Weights of a small GPT-style language model, trained from scratch on English Wikipedia: width 224, 11.2M parameters.
MLP neurons of a small language model. Each row is named by its layer, matrix (up: input weights) and neuron, and shows model dimensions 32-223. Each number is 500 + 40 x the weight over its row's rms, rounded and kept within 0 to 999. Numbers have three digits each.
A block is one neuron, or neurons of one layer that tend to fire together. After each block is what it responds to, as a language model described it from the Wikipedia text at the highest values.

L4.up10:565487534491476551467574516454470497528485435527445512500576499552477466550518517520508529454464486484454531454512540542471501489489530476455502573467513503476516466537473559447559513504583459476547547484556448524499504493502535471441529574557444493548533544495543479475527478446435545551508543431444461474500509506508581485490422567469343558495557506509513479498537490536511534482491502526494520445476477536526481465510487532535485518465464461499493499570526433513509503542476466468429577468481468493480489468548522492469519600522487410504563495442453467549493481512508576473
L4.up98:498624499550472399543485551427457478494485448522515458533428493569543501500540542474535555547518461494397523439490538379525509508556538481551585490511505492512492477486470447560503497428541528482480472509500467513511493512525524522422520525521503535508534536439586491498553454458512523542456486468508499492537483502543471485470551555499469457531465459454563492486483518563457409492462411450463485519481482483483439433477451526545504545444446566463528527508457468468496513532514524491566487529536529470509507512510518481484479544473599534506483465465482535525521453457497572519
L4.up223:523456535503531508476550486499488465465426519584523513459452528401418536489424499576469551504505432430547545530419506447467605435521446455514518515533543526511483499475518482479451468490518478496575528500545461522537482508477527560485500492499515491470471471655428519530441505509507475508504506452502464543494499477537511500504533497518451496500509439502498547514523541558543468558471527593535524370568451560494466505547463526484494478588500439520488468456454477545496577523481502520531502490502511525467461441472498535523506565479528480513536489558491484455439484507455530503
L4.up473:536490491545480498441471493505474446477504516508480486550475581469558559486409504517522448533485532460539433519545549444521532520472512474608472451539538496522563526583520551540497562425553530554505465468475494522547553439508569567469488488468486513476536458547503487450397489525530485517495470445531501474464510538434524467540514514480488442530512463395475491459486492444525446517525578517525422445481418506482487517450424535512451504564532521471446554546457472511545609489535516516482533575508536464484492517477511461495496589473527455508529457553456509504481445516496505576
L4.up510:565556481509503560551464469505501517531490473495493460517519530446463504467486596489513611516452425466547552550513502464485496522548584503515510472463506439552476572523489472502462542517535450450496445498510445483517493508522538455475508515491479496452523524505428481454494423476490487524457458530531473503492509493536489531573531499470420509490546460499497411489470488519472541448564458456488458501520510494452503497483491472617487486476520509565477567534541509520536584490472573460509509478541472527494503509491431488479520468473444493488408550518536475441512587508475514425
L4.up871:556547535435495484510414527413490461537523496485508538461475526608524413478566480509471499476508509494506505529557498491526484486481544524501488501488492507494511583537526507533488538537535449474481535461484541545517521387477527481469501549493500543492581531531522561467578509470432446543438519465481459428505538497371444542424513501575454489534561489511513522528526498425504471488508469525514534471507478545554550517485519529488497509484480525508423524523480464546532431505493465431465462505558468529446460462486537481457493532446517411445599495460406478502524520541492542497
L4.up888:529490487532502469538571497508471480537500430487497448492499517531489499450496503437495500487513495479475561485543489495535521517609600503459558443465496441480540551540537456516480506472525467469455569498507482502546547515483496408485455573485547536565474593477491481500514489472557445522501492498457479461435448423545481531536528470513453473521534474566501471512493601526450501507533558479503520420540500473456553461489414452468420560548516570470471547456598478554492503552527498367520498454499513510443484458534531451494503595541485511482443471511461489507536538518510529578
L4.up1033:465546480522468552560516415465615521465510419559519456480526534451496452456468471504532534488471482518557589553552566462502536568514541490502455538535485491493461516482366511500555519478543512446570443468526439537424522499488524436500527372458491514423537467506454470469546463527478493488530546525458502605457515473511515443512545482489511541402490497454520523559493529525528447569500476522544499509545470486543543506429469555514518489468529516521503512508492498503504540508511537474533464501508512588501531514473487500491492528490508480434459443514500551495514540485491524459
Responds to: Paragraph and row endings. Line-break tokens closing a paragraph, table row or short article description, such as a sentence-final period plus blank line, or a row-ending pipe plus newline in stats tables.

L3.up157:448489539542560487529506525528524569466499531520490449492474469483414527504464573511472450491418504479478457516557418536519496405526468561532520547480434484474524576472510450526535492553494551448601476446524514567577531507416482501536509497517433413508550425519562476534509543480535461520477418434549483502493461490500485495475528525559533501486530520513491532494524523487467551507451533466503568483453495503477494546485531510595524488501414510528510497549547535479511507498529500451481513532552495545508436464478410505463524511525416474556525525456492542505420537495503487455
L3.up506:481560527540511652543513527531507501427475432477509474478504532422476542472490481504500453497519516489568451569475479515428524491549511525518520412522495522496489423478474534487519504571385471475538454521539560520506563538487441470506514503537460532522490478529522533509513490527558482588443534523487494534567485412440440528564424484497482536498486505570520542457524520454466546491511488554554536475535427527552534484454523456483458493424483518438480467520484521563555470491489470476491407529524576481530512427455503523443503509539446483583528508550507478482464500545507527507
L3.up617:467521510496480546546466503545542517483517489433549459423529542510452542482495602556470530490540482450525571481474491486473475502436527526487556488512578537450474540479508490454485504465530499502601446500554460578476532571459492493378560501454520532596560494555517525463505498506502547468502532477558487509505533389555472504476419484518513586488462496460490481515576526557463492454491468441525520408520494546480466449490473587543518486464489533465493471507497473497481532523497514474428542570524546614450539524497447528430466468447464561470472485496550435520481479519477489572
L3.up628:567487481491596516432524599539504509490448578479519539479520433490509466465461483561489461502475553538483528460482517488501537428484468510419581469446541511494541476538468559467446475557518553477457542482526515512478505481459460455500430489468485533576504518461487517452530471509494556500467478510545510509517519441475451555520410516570520555540521469387503523477486542524474470444497456514475504541503480543512446524512516501519444519580490589556530517569477418488466486512559517509405541500401507539526498467516561508463469461529437463457465521565512517495528488523591474547
Responds to: Plural noun endings. Final plural suffix pieces that complete a noun split into several tokens, such as suppl-iers, fib-ers, cours-es, pillbox-es, often just before a comma or "of".

L7.up551:537464564468402460476475494500584492500483504502618554481518525498430494508484457538563574481486442537578496490445529510452468445548527582512487463504526446515499491464502501535474498492433460476514456506567508495567521573537511516564470490483472526534520546537490509544507476433466563562508451485477469535535448458537465413470413471495509466467582510479516491475480503494489547542482535505503492460479465484490519499541494548540527476543477517473528426451512546472601506576505450500464494545431429507536501507457435532510553517485450452475554435460599415535436524473534500502
L7.up1080:490520508457526495467470493482537556508456520558464475486546538485502524494578537517468498510476455502544459509577477447530445476575513482499538538563549457479494474406467449554457479510470400467476512488530514469518437543415497413464500492532495493537527530502489520566403492504544518489468472478552520405476548537478465514464596535488472542478550559465544520557586582493527436520473497524547511509494487486536510510469567485456502521506378466513483497485500442493510536528534502452529459480514457510456441509537531521479556498453439550490484560504468391516502501489550465436
Responds to: Main-clause auxiliary verbs. Finite forms of be/have (is, was, are, had) right after a clause's subject, e.g. it is, there are, the orange is.

L3.up24:571525476514526508500528585515527577512483427514500451495523533501478496444506539512538502496514447552544493521500579501534511494510502542385582479510506514477471463442471509461471494509553447469517518498475502528524539488508499503528532516530436475503503467490533531456550546492493559463531574440426510509478494465436474476529433528523483388495454436432584463514432519534456512509497585496522600476468446461451550485563526517518503536566421557509470471606422556464516563504439520554515517509552500469503423542509465505443517452456450505539485501478537417457543494503464488536
L3.up797:529428423499491511527497618568454528445503512501504429466535488522444492466421515485468538520556518482567491512428554524505516438540538478504548464498488497473482480447466532468504495502510493565501457460451516491505496585533437590535533489457472528482511512490450465481502485493537478471544493500512531465530432500480562462524458442542424460547523477431500496530435489549376484606500572575468522482569488565384497514513522487476495486561532528565495556506458502522523525534517555550494495464589503513469485536488577489501557521483460462569514542521537530495524547426517453447
L3.up934:542542556478538562426496498612525571454506466505532510452544542528552440459494424472498526448482528503534428431495519463462478507493591488497470522504511476549475413468513500538505510508485526547468525519544517493461465494512515488475598412543518537557506485500435471440510512538542487447445470529464484526429571510501503564518469472526458528511506458483513489471510454510468460488459533533443472477513517512497456494412593497474548557517516555525525512501562526544495515512504550496534503591482465575576490496513487430474509459522438520592535554480537387419530434472489509462
L3.up959:513516471498422481516462530563444545477484508534494506533566514504459512525502490553497511493454541527516511557514449502498536535475503479456495383527494591497430479503550447498456494471480512497490578470469500508543496536480535479453541419535528477525546513526528435460473535517544547497463461519510540484451470460617480553457501535508497419478486506598536542448471491456456507497470446419451589550478531522430432516343507593519503566558525516546544484506526578484480543547461514479567572511524483508465447497467501468497510476486578555591508523497493478484443497486473586492
Responds to: Indefinite article a. The indefinite article a or A (sometimes each, an, one) in running prose, as in as a result, a variety of, A gathering.

L4.up83:454457467574527485528470474584449504460483561496490527568509527474534394522517553458515502558518471462489368575465506484465482519534567498548484501444437431522517533515532505548472582471492477530468477480480426495568508498496465515508526533503511442428448534503497456511489467536431517540481484450443474514526456443527563490575544434491490513498498489565540561514438440509488517529538449463458575589533526465458511490487571523521540526532543510550454446432526446547439512525536477508487542492554420470461469487485446515542536539463458513541499460511447503550454465558504511495
L4.up186:557507523519520565478495461488483493515486469474554544483435592499559527476462508468590488529463536472557502492531557525541548476539560497494528519523466502561436464551456513477487494535456491493501501576527497537528536512495454396389536470479575515460457549485461470531477419512498560547485505585429516500499482497443510557525543498465495566500528525512497522524475525491526540564412486563537480508561543401503521544472590458516505565537564457475439400460494525510506460553484529460490557501509491480481463509520497460427501484489395481500487450501506510448500518481495571472
L4.up201:588546490557576524477446465586467523467425542483565454494490520543516430545551500412433465482561493552522495496478485514506459523431537464552551491509474453530460483503528534499490470511539480496470449464467607472529567462488495508520509477497507513435476467460505526488454437501507461560478484528530483538552380480513467552562499436483506509499516485533450523428454514504539533497464486548483543506525420513527553528510480489470581536517529476505486535471550448530506527445547474491533557420498545505454547491474520490505503524562435523545475513476515440557462441515451519455
L4.up443:470575473496478525519443427454494468505474519477477460531467552500472454520421562459559426548475443452500459494579492443447568462540478481524556563581454522530504542456446477565530469481501540482554552460480454557546499575488441509515511408452432513460486537492504475473476514559512508490456499443527476487590510482478512446524462468567479477505509523499446504399507564559495558481509553495526451467502515446492504501452505465536438603500512559531591436478558481538540519516502464465554514507445511492493493492453470526494465495460486503538458498579506481526510509493500447448
L4.up619:471552522487447542490543453503511549482531504498497506491466548515468462556474483422463557439462535467541473477472507469527495452533547505476475533592480511537412558423512447525524469524480440456443483469507511502450483506467498450496505528531531494419474544523476478531546571559521503517511466539453504576586455434554489517558544485510471519555466509579508510486484421408499500539482478498520567502540563586527405496476580546482549521463536555490483441521465473574509529494480541541505501494563567484543493491540458421560502528467506561485506495488481417449560493418467553488
L4.up710:562479492480478473520512461497462546452480539469543528479509633496543546522523498476451470490471500515522487564425482513502502518500519499603449550577532527473521519510574541502451491531563526488456453478534594478527527542503440549493494566460509472434512550537453459525483376501520511490524531535537501444536478507521403447512490451510509533489529526495522476484360443490576501477459532538544454453572527541491599523474496519509488430479577511477502477492484460506506523433548510515469489463487536468477482502556527506425482497482454430564510534481488536569469487543427552473
L4.up925:545526450554478481481460511568545519476473512472483482473541515518440392471521508501576563535489490460477453488412422426497434491457477471508470438499498517487497526493513454521514470503473575463537497422471506474524462508452510540576504460502518480492472539476495448535397540492454550476534530542580516533488450513483571458508546415487457523474518487544561475556506508478503574413510472487515529523484512559556473521441520481435580503485549559514547494501534578561492565505480457490468478449613513472494529481473530471530545517562504515533582521481549444501496573458544451475
L4.up1122:620557556550463541479463441519473433519440495513541537471512521512492482462554466478480509496451485477446487489491454501472513426477445526471460546522470499518487516559512568510492462588487516537459492486545477479516463409443512530434511465538480549459524506515497534515453483466515424474488497547510456582525497456564487469444499544495499563517540509523470500554511620431575508468495537489606477434480508462559488507520522476459470551501521504473492398496521495437474536456516522534468532501492592506492461481499489463463484533547470560474532587498446519546543549437422569485
Responds to: Main verb after subject. Finite verbs, mostly is, are, were and has/have, right after a long noun-phrase subject, e.g. compositions are, skills are, books have.

L4.up71:480550534533542482475524502505579541483492476479479500559507512476466486523505473525501463497521536527537555515506498438458525448543556498518519508427560490484527508440451483448512436485471474481515461466517521512409527533518436563396587447479522477520516474440539476512488483526460458484492500400499489499580504478429491535496462540596434544478547482456484521494487546471463503456473500424499596479521476541578506489544551581534542541451484550518551469524500444515481501558498476465449505507417562479490529537576499532403519503510433554439472503437534519528610552515484499508
L4.up350:463569461540547438521513536536530528448485487506477502457474432515489466485475479446524496503460509509541555457578498519467493370549580564517525478478476527525531540450444510488491568603519534546491484501488537543433528484450547465487505467528576501462487453482558479486479552439490589525533484523502556506501511584484453497577472489505521517424477454513498472488554486542455451542490435546468514503430576446484536430512527435544419506515546522468544533534509466495538530518521501472497539489507503593481456472492499460488479531518461510524472457509482429516488525478579416514
L4.up409:537513488543504480546586532490468536503508523435509496478505503403409540392487442497509443564493430494530533509447546487491444403507437496512551448525455481532527569468539475484463477515493533431507523476521522566464483542431488508403471489469538569507517478491456507458474473512511535526506444457484452530489470487500525527474530566511527498527514488561523554490546474484493507532480439494503474538509545477518471553556503524537494472571487464539507529553497436533545489392510479543517508436545524555526520451520423491547458483533396534527495524447469468539522506481507448510
L4.up587:469553515484464503552506492567511523479462529511492461454543496557489603467493548470452447509532555463495460573502527557513524427505512461449518589539447425534543525480450451521495563496494507492617505516515509538507508529503458458443483408485511491540528457534530541534513517575498510466492448525522477529529488531460483457478532492511539495533536519454450503561419556476410475555460589548533462425492501515525492478456511455520597518465505487459441570567537487469523526470445498474503512519509522529470543467475455488477508438435490526473465550449489473474443417467494453544
L4.up766:519545555507492522499491475486519530516502496491474454471517530466459554518510495457415403485478448532563549546526525529485528434545416557567481495501457451518549436470490513512455514478478508520521478542510577519460513586492540426464530504476482493457574554437449493497522437570541539471476454483502489504455532493504498477440506499541483559552545490493432541489472554487444465512497475589448518514465486520491442519525452478540490443485515570451525533519506483418408510501598527504530560544554447539432515488543531541498490522500483513511530540436540412474476522498512398465
L4.up853:506511513579503513476444599486545511456507480514497431463515575484601467428434510509506447532446436547466435518488478453480527549544573522624581467446527531468505499483580501494537456432493535512574441512547479539475473553547445472547471476474470476534517514541479542476558472567523515489510485472472486494530439508442537524428483471507489509480477518468519514445453456485434531516510470484407544473518449498487520473538451521502444504449480514481490494490547428461484530446540486523422522430496514515470515490498481506583464498566496494535461538548461487420560560522486460474
L4.up969:476531478492494501471463498536479467461504489459433447422526551589517489458445455486468441454556537516504513520539513549522544479546470540556507559514434513520560470565504544520544486553534510508481561447525501557517453531519487498529515474461522469490510459512451483507515552504452510503513479445470445504496395528390557433461587553607570497478452510492503504516449504495423562413502473513486558484503460537468506420509491537500590482495584466529459559461568456518523519550552440500496545493526539521426471496484425521525525447487510502472489526472592502492509508486540470474
L4.up1118:535489429530500492473467520451499539442517495508490453522512540477514456464433501491494524427489523489478544448499505491503530552584486497473502483463463538500525472525507478571496474493442515578528518522547526464467429530567520512423516449427587444487528483504482483512534459520526600477492451402513484507581416402443485496514449467475415491534498509525530469478496486522442489557553535544489435481467576542464485528494543511469450492480481581503502453506582496524539551498527455478562528432479515579439527555516473482506454478511483566500552475472496524524608506501590400485
Responds to: Suffix completing split words. Inflectional suffix pieces finishing a word split across tokens, mostly plurals and agent nouns such as sharehold-ers, measure-ments, maintain-s, display-ed.

L7.up317:518458483476449541470480558493563521534491609510493491510504540521443477479454510511517516547500492470581432493488447489510509501461521461499418483484508545488463475543480530526512519467505570503525507468527498430566511481593496472576469536454509603493512521475449471556514525510526592470511455486575548479506419539562505479585437479493454535461483523503489527431502515519533538467483501514481552526538497410528433476545460504484521416495532575467480471561471501526559540553528458449519472487464482486463473544560522480565517438494431488468500602426440550472496542501435548512
L7.up725:510482497572503511525435503477526509443475480528523545576518468551483513459526570506515517472576518519473499552548515438486461463495528433496531401535485462444487493566512423469562492489483505491439480465462563440514548471523485488511544449524551505481526471555454516496462532435528497520461535465482472528467538546606577555438525533616487563470471482541513510513446513472503461448544515504501532491550434534480546535543506590514504566440540496578504509497364467521519493465507491496494503507471567531472517466540462480444523503500515539462429538451522439490436452485510487467
Responds to: Copula after subject. Forms of be (mostly was, also is, were, been, being) right after a subject, often he/she after "In 2005," in biographies.

L4.up196:546498520537442450537538503463608445502484505539595470471581503485490437501485450492493548431455482458485519513490500494542457476510519463543470466452504461483493541535430526565548481548565539500524500517478463467509545563533480482498506481524488561476377500450504496528515429525462624526504505489480581600522458533478461504543461470528507480530572414514498526527487551464537518565465484552568541461486500485454562488565554532442518463478539492460500483518406492473461511503544464484489451521523535481542494464504514494536536508515511494461470503419521517452501545427520510471
L4.up308:477517497450441495434471495519476530570470519451495515518532470534548546508485445456507572523454496503441510538458440510552512467496498500495504478536418473532452456486446448557467535565540505527494507469485465530513526516511511466526533391524512475486498493569458503440502463579494574433474544510513508525482556505524489417499501495450563476486476498486493559485472536508502528407496449507551528565422513518474519589449474518543600473478543556500541463466435550483441493510465433494536572544519565452449455455581516482494487484441515539507457464379505447562537570456545475500
L4.up333:444430454526433470496474474462439489501528541501521553526469461550475477556548482522549524498455469547505570493490471477515452503550538494439493499519462496526419534511497563502490437496526449517496515491454451483565541473508443552466446421578502535516446492565450491503416549425424490498486507455524508532508432562532521466537457536515489484497432440430514595489520481574528526532581481491465587488475547441547469499503507470489496505546534491499541576480532493478462522557473554471461524531506502526385582456539571494560512513524520527484511506538380493518501463482479532498
L4.up422:628469492517469479517485492526545483486549497504529530505516455492521496526477518430457543385521460492509452499478556470491497506520486513524483440509452503505409422459500489397502486497503510506457535435525478519472500415494416524510531472573514470492461532503520518526479479476519535514560448473508487494521546567523436554482528459598523488489483466416575561533470431499537523526463462558491624432558485487565488523509510519563509506486500476506473439389448540505462557540486488449516635536537488441524555455546486526474551517517439496463544543543535518502461471483459478524
L4.up509:525505505534473450502448503551477468532537465435549496563507563495513524559489551435505458495494400582488470495528463506447508495511504464524531487556525475499556450512529450507450488539549506513400489513453502542493457578542468510523452595551497515442498548557464484546492441540465548545482454465525454511505473570515499559463491461457504535485438416546537517510487510496602528479529462471569477388461456490442478548490457487451482492588446538466521531501575458477471522496538523444541572500521489490416565415468595471480540552530523439519531459493536464506509484495468487490
L4.up725:576511524520538473491509530549579448586495501486460510529515485521474526543491518437452475492524546476474450546535541571536500484539583563527508507474559454496501474517547452534483552504505522591472564480546499483521504469494529340469544531516563460474538531558507467499447499439514458559491484504540402449478544473523521397510463522501478488576576524501505527543445505460457456506476448515448505520489462484510449376479467546541457463476488546471473434512481489473477452486509530516520543459549519484509493479533496472557457507519561582451556442437413549524472460464473555486
L4.up756:477506467539443499500447537547521551464411502506514512528578515493470499533502515466536524492521544458432495570514488482572491441513480530520511558480536497505469560511457500543512537542524490534481561496550492464565440503502519450538529534518472529506532465477480524426476546467480474433499457467472579514506518472544539508546484547513428506543491418425531530469498484533504470531536464449485518479512465487478497485609608551506495436484450535532447425446492483480529510560512524424446524518438530567431496470490517503475515479473473454461472444476491401494424481451464438469
L4.up819:509506492469475416453517526582520548467484458444455496468512515500546535496527483486494532544492445407502478548487550450438452369486524517459533524489451508530467510532463468493525556573501535483442553456587554492516466483437468516479504525498558520488543501547535392520440425534475548515452453507515513540494609583459497540490443535544407475529489477501566517597438495586509465507510451441495405542489515500526451575472517491485545523436489494503552489484462549470433496480522542471520471526492442523438552508516495510497502523509476566518537431459498461513509511473591465525
Responds to: Subject-predicate linking words. The word right after a subject in biographical or descriptive Wikipedia sentences: the copula, later, first or subsequently, and a/an opening an appositive or predicate.

L7.up33:391547528477515466478537515534521562490401511514511566540482554457467505472522467421538516478460452552533458480471582432501461504502481519540526521507452542510464507505455470532515524522502471426575476447542574422464548595519539445482519508476478484459577519445552564583436538505469535476451483498563532466551526572484597527466443493529459477456606455541497505476481466450489538546487498553537496561464516446530452508484520453494416527545505462548466447539540518554442487481462505484533464510493436543457513536520474453534475539462519499481485503484471513444511454449542510516
L7.up1023:453471506574474522498468490488534445476557476522441507553472533453434518504451442482446505425495451559486511594480515470494512517523496542588536567477560478483471488523478518423511523574472473534533494502576482487489487560519519457519487550530477531493565542485493509506463446525525518479465476524542516468464479483539561440538452485528506558558511431476529439457481448430513476492480537562506459498506541485469526490572509474468508471561499526525482482566443492492484556459477444509455487493577554542510492503542524490499489463477517560529539566471525521503565555442571560494
Responds to: Word-final suffix pieces. Final word-piece suffixes that complete a split noun, often plurals or -ation/-ity/-er endings, like fund-s, spons-or, controvers-y.

L3.up33:427495482485513522544472439466425563485540502495481420515471535547551532511446407476481496492478522564524465499505473462566469497538535526521531473528538499477473492502480529546502470468501465447543421441535497514562515564478535542484524516573454563506484504459598622392499522483452521555507568472442532507609559553514515501613511548526492531512559485469507509454462574446451483498543506568538493592497507496486553539496478521479475431474496524505446508479440490450470444451490484443516572475417450497495496477494515527451491489472513533496525470476526514490532498443515527497
L3.up381:572472468525543505490556538515515471519480479489496532490490521515511439556463559422508549534491486579497504498511491489470542549575485455489531544471412454525516413504426503510546447557517479538500551540546544539553448477457477632567514478524450522503469521514539533510507492583580456561435579525478460539505477439451500562512493527444510478476485451498517506421456550460547499467486531515513474434488471499498521475431499507492532477525515520512461473480415476493525486389512538464566464545424472503511442469511512508477457516477440512449422522540482547490491518506491614439
L3.up767:485474504553538469458510441429461568485470467551500463463532524505461437480524502471510486437423449469473425438579486465442518519543541465464499517559494455489485497490455518543412418442500575477465529521479503567537533447547510469507480456502489519442490475498456509530506485520491541504467503494424528502507437573558507546503482492513511526502535549487555552519579541511548406486527520479469450454467498487511479566503520527528475525458583486467468496497500470501525535557512571549556572431568558540542468423528539447526532556531464466491450489474495467506524571419491532456
L3.up1072:555462498527501488535490509519487513499450489487501496428524488536489424459575464456515487510454520541470440527492554494591566513513600529479562438534522456508463465501462516494546495401457407501503615491530484492534559545504475479549437499504543547475456543526521521513528529487510477491467473458465528448523444439560538484518541484482511513526605520444453521491485568453518510529472516566516573462496469411519499538440451490503524494513518554437499391530461473497454478553475508502489544513465515542560451469496507507478480536467514475566479515496494433423449534447480541567
Responds to: Be-verbs after subjects. Forms of "be" (was, were, been) right after a sentence's subject, sentence-opening "It", and header words in tables or sections (Certifications, Achievements).